config.toml
num_hidden_layers = 11
hidden_size = 256
num_attention_heads = 4
num_key_value_heads = 2
head_dim = 64
intermediate_size = 1024
vocab_size = 1496
hidden_act = "tanh_gelu"
norm = "layernorm"
norm_place = "pre"
norm_eps = 1e-05
positions = "learned"
qk_norm = true
attn_scale = 0.185
bias = "all"
tie_word_embeddings = true
parallel_block = false
init = "normal"
init_std_qkv = 0.0213
init_std_o = 0.00454
init_std_up = 0.0213
init_std_down = 0.00454
optimizer = "adamw"
learning_rate = 0.00128
lr_mult_o = 0.604
beta1 = 0.9
beta2 = 0.99
lr_head = 0.0063
max_grad_norm = 1.0
warmup_steps = 339
schedule = "wsd"
decay_fraction = 0.76
decay_shape = "sqrt"
final_lr_fraction = 0.0
batch_tokens = 32768
max_seq_len = 128
doc_mask = false
train_tokens = 350400000
max_steps = 10694
dataset = "wikipedia_en"
MLP neurons of a small language model. Each row is named by its layer, matrix (up: input weights) and neuron, and shows model dimensions 0-95. Each number is 500 + 50 x the weight over its row's rms, rounded and kept within 0 to 999. Numbers have three digits each.
A block is one neuron, or neurons of one layer that tend to fire together. After each block is what it responds to, as a language model described it from the Wikipedia text at the highest values.

L3.up165:542554513418480626462496462484524559495443419514481537569489598469507424408503511513518411461393575526476487519597553449533489515459578462576467466537549519489468449432505477469464478476491472552459480436387538449477523542497439426497466546400541485535488501470440455479468484481533434607
L3.up235:388552494504463483512431625483507459484593510513485502495397562383468573457490535467503502501506390598501573483461554436497484502520566500504490581416454533493500495568493557557479469476489604522512439570519485593473449461541443501503467520408471506490502524540459486560450492467466534544
L3.up267:440500429451520492506529625504445442451477456433467437471441603539507507482481472467547568584530530472518473429547490464468560496477452538579459481482557552390445644559529486475519475507526579522498423465414531575403508526495532514492442444452516545447550516539474529552394451441617522580
L3.up269:513501541439495567491503586476488537516507457495456372478425502488476477520471603477516460503484436413479492483515412528540505434479529546548476524498504567467497489460567453413552500516483487528551466468459544519495522589477512446429537593500451475492490556545431424497442369462509387498
L3.up361:424462580519477586450416547442393528392515515456471431405493519437408476553486539634539469400530514461462513553435525519497504421524443492491465624522555528571533486515547606554530487455570478495472467537424563539573536513485508515545576443430496471488476493528424455521385538573484514497
L3.up382:450435517501454586458520525449583557538533465445512460519502549415542473483460530450557572473461474465456466516628583506494488510558456497655474484490424550488568456548465510524473481482486484414467551494443524490377487459496401465479426555521490472537489491479423451513485477514543399557
L3.up502:444534544489510451402472577448497527537479472489511431369499565447526507493532507493433583416494541497484492437613548447426528526563410552556511525407587519418527469529562498519456492518463495534519469519534502498455524569510452553571434531549405559515462496565485528544453462396414451501
L3.up531:509450565416461529490488515575490529519528387503478448481386617493496451573508587459544488426395486554493469559469519383462581511443463529510491557549543496514462493529502513420467518461490432526507462490467477543477458487451526426494477518533486417463572471502410412501466465456508442566
L3.up639:443461493520494478565549598407514495447549489470520406466535468537519491535456434525498546377478504411515517440492497443537505518511488458571435471424553562491536550468564525388539422491543434480525434492428565549484455588508466539483462462498384513560524492585481481474536535538560497486
L3.up640:426445475557557518407555539533516599520497494549575415487566470614482450575458533563496513554517439477482603462521477520574573534514589508459515528427438569483562490434560657459430384474484533455570545481504478548463496558487507604458427499511547552465539548501474448498548499471581333565
L3.up668:513407472359481464508439521494481586489546516490516518470512578482560434497524434504478493552405453474443490544547472474500475517551533554436482551483486498543530513431456507486507535495514591361439494470443563519530470615477513491550437483418510489514492517481421564536475466386506458528
L3.up677:449425489543465529527513582537511545570520486442572426479469451435445449477509415493568528466481516483452445465466587496544558515539476529564511501443579465461543433514574594558486473582526538472487498482480531498445498460453503462616457511377481393531441474557469383574478482477534431519
L3.up701:565515530445548586520549523536444601474448508497466460424502533514466534561471505541505363470419513526467492513455581522624513465468619568536519563466467547476584409469493519451465448415424453517616398496451479585479483499486567500497486496449525441467486465534472489525533378473557418495
L3.up727:487513496484572508460552643454512519460544462494530505543500511491618453487438471501526466451476574506509430540497406523679529446480456578581508538470506534395534562464661526518533465522442480474481442417441500455492484525553446509443459444459523431469466548494429502465442487504529490648
L3.up857:504469521417510512487574555502531522494548463544528419456511449520469442479503417538517426455501576431458519524568522567595584534534559422527400439463593545566619442454512527495539397513443534390484506460501538599526515487459494419487516490465454425517486517543488438572378500471518512497
L3.up953:432420454470547585554480500483519532510524439484496435515588502524458476468476533510629384463503460587549495503567559543644548473551474451505439496466534500507525418494521490512489507456557470538446498498517469464472497543455405478558409489478535392544548443527521383576413418519466516474
Responds to: The word or word-ending that opens a clause's predicate just after its subject, e.g. was, started, soon, eventually, later, did.

L8.up586:542467510561531512483531558517552562465525424491564407565562464567593527536566519524459483354529463612480504498520490359609533543480512574594433472504517535513518536469488518387531545471497421523522458542448574487550567483574467629570406586444551478531480501484463429481435526461475476545
Responds to: Short prepositions and function words, often mid-title in song, album and book names, such as at, of, as, than, On, From.

L5.up15:470523570535521458567625598499481519490434472513488426480489484394442514453445475520503585398449544444525443470530474527547462506466467533500467578407562564450528490542534485435473489521482466439484442584549558554465526525595449643485428424447483541468448495542495470524535559599484546564
L5.up59:512490553538395508509590645477417587504495445449532474474503579469453509517469409474477609564503598430433494457445451425463478468478445543523457502525549562483478601566454519415566495475491439411476521587515505548478507416545465509532468615529395593522501496541469450509475495445552413509
L5.up219:510466603475518535458565569505535546412478526612485463505485558460573540490530559495441528450415514504414510510610478588484464475497455535465538563486506430517558487494468416465522507385430457390557421483421571503518572552547550538476479445452469466546466436526455437468530527479543514532
L5.up438:486517521494509541469527594535534496506445448534537504364507463518445488476455508560482551440466455548479498523500496520590528459455592544523512522437597522502544507413522541501523409470517461451430418573483455584570524517531425506454533512375357521508458533508552477498485521496589500471
Responds to: The prepositions of and for right after a noun, often inside proper names or titles: "Service of Russia", "War of Liberation", "election for", "Open For Business".

L5.up313:487512514457573551497475496476491557643469442522453477504437522523479544484387470514472511421473491479488563430525416597511566450470480521472461505493432587542563564499545598537579473464518439549505429433577507453490480487541525492419483498511492520515573544471478466580490443461554509600
L5.up395:550558452488628551490545531515508356544504445542543453506427501520487490480473468511447557493550494451489589501644454546496572563537556468477592515572504478421432466464545496485488457531495475452543544495479572469533496587522486516449401466501520505515559512528429475508549456537573477505
L5.up708:506478454443504589463495526521496435447486429511540463488477583487549430482497583504534441498492517484470578531549508552553545483483565466508614501499444493563518429479568496524443476524421462448522525514523470433425472549515420540519574488423520483598591505465438427532574539476589487547
L5.up835:530478485419550598535545459505498416539546438442458473495516575523483403468487562482528541475414515511466496545570482531523576518469553493566561469489537525491426442466540532392563436465474464542572391500423491547545507537495547449447466489437502472516514467502477443478507457384597362532
Responds to: Verb-final word pieces, mostly past-tense -ed, that end a main verb right after its subject in biographical narration, such as earn-ed, obt-ained, work-ed.

L3.up6:422546450552493569430488517476521498494355504479411443566446479546523503501395481488426624456452572545480558531517493535570534471556550502452439476459461396483515500369599443464490477389495493526492509552421540495567410466560412448415536599499441488461551514509486466528508435527501536457
L3.up62:452429582560558528507462526450521510432480499591380503548566436504613511462473490596445470502457499517433512490555414493515546533466507556532422593515519551501568518492511461547447498513505416463530437576401573512556545508538506477483537498495500516527532420496464381498532510527549496519
L3.up65:514521499498474500361569553432570573434476462556483507526443566485609553520479510618518552610535505481495556520468501504395548484514511653476464497474451529436553433537482521540500461477492500421530543631450445565508510507542493560477483533503468541451474487568488463504490493555538499549
L3.up73:484503550523556427475507565550491544558513486508513477468526445584489526525524541636520458422522457554426576437608487521475503521403490590525481521459471427478514531509460522367450461371532467417509517536512573479501498441537372495476470516443468560432533487461461459581557518583476434507
L3.up181:463528587550429554490478481488548533500464481571436570509517485524537454466573533524532464480461557561466522497601581527567490526491558564467448495507467534527505438548599515581481445532515555474476464529378564459560469509566388535582405497418460455488441520522440488505513544517564521515
L3.up189:400506529386472598492446448575510499536479472577528455587481531448476393509445498468471525526490511531453581473505476414485500511532461546589497486519497584439645492494473479438483376443575554414551533531502609481520495431528496465589482457408529542495582416451384511517453512515580492610
L3.up229:486523553552417507520547546380513509526496444539517470487504611395536494579484445456397564528448520445536481424503472437449473527421455492592505492480494560466497513665474540455501531545461513439515468541535538511417520560560515493475520550463416581483491526524515564529519560503508535626
L3.up272:576416508575559477488514508451622487399479527565489524461435537426593556630443436511499453508492512538563549546514536500485482537532546543621567520475503552531502565515489624474507473403406432498516510517404481557508488483607429437495593642483441455503532504538501431447420503494542545544
L3.up412:539471531430468496441566511547560492507509500468489480490530464477420438438446449591504435493369451566507478513585514490515470576531527628522546513447539544458419468525484587416548416521454548483496459511512542496570518474581524558443461515467520510485496509440463450567464514605523486482
L3.up427:465518475432462515397571576488515522527554477477453490531461573546519435550513572535508533493470506501463521468578562430457424519518447509573453588466500446452625398511507456412440481464429561501436417477491491537508530561629449531503503545473542469500494516513416422542577498488516558538
L3.up436:462495481480559504504549482463515481376403443570485479458501508499532561457491434644422565510518499423565555473488445496406553448487515617513505544493489557470447630539524484564474444417520550412423499606537496644437473577605461485421478488469578609462508475570507478465492514497557530476
L3.up480:499439608539502443466520533515544513513477508588363496491506487511543486532487538555422501513413529504531509496466443548579477478569551573536549604486421530410527449513470624476478489544465555487580490560492546516487486532615544555442476478515487459483483515483458464502639473530571564456
L3.up507:444507457513457507482596633401525483437308466576512464445394575428565505515469519615432528537428486556517494473557461477582508490526481569480481551518567540484511521590533500466503488519514507454475500570407630474539568532592333529403447500407481528420527501493504365569428445533531516531
L3.up722:493503566476547557415511561499457564531493389586411468483533494500601560417476425551485491673511568588535509430479456463477466517496445520551494547456525475517576477517511524465490419492451503520598581473534480479608433501519544474374528501541453544512478483471551452523512482470467477556
L3.up798:520483501484462463515576522437516612529449500523517418482555523437573455553423606566504517520456600547511534517437551491591451494520611475568499424541497539454469460407515524476433481443544426498530520424481524572481493509493461441536454507437526468505511469564412438487447528522540500431
L3.up849:447534535583477465498521582430506603574502459529556455487524482461493501468457495588477453453584521492491524463497497407561557508446479497515475490505466486407464522439509540580517456517522597401535502517609545481627488456654432557578546536514456423481567510504427520498598507499487468596
Responds to: The word "of" right after a head noun, often an abstract one (representation of, the history of, construction of); rarely the superlative suffix "-est".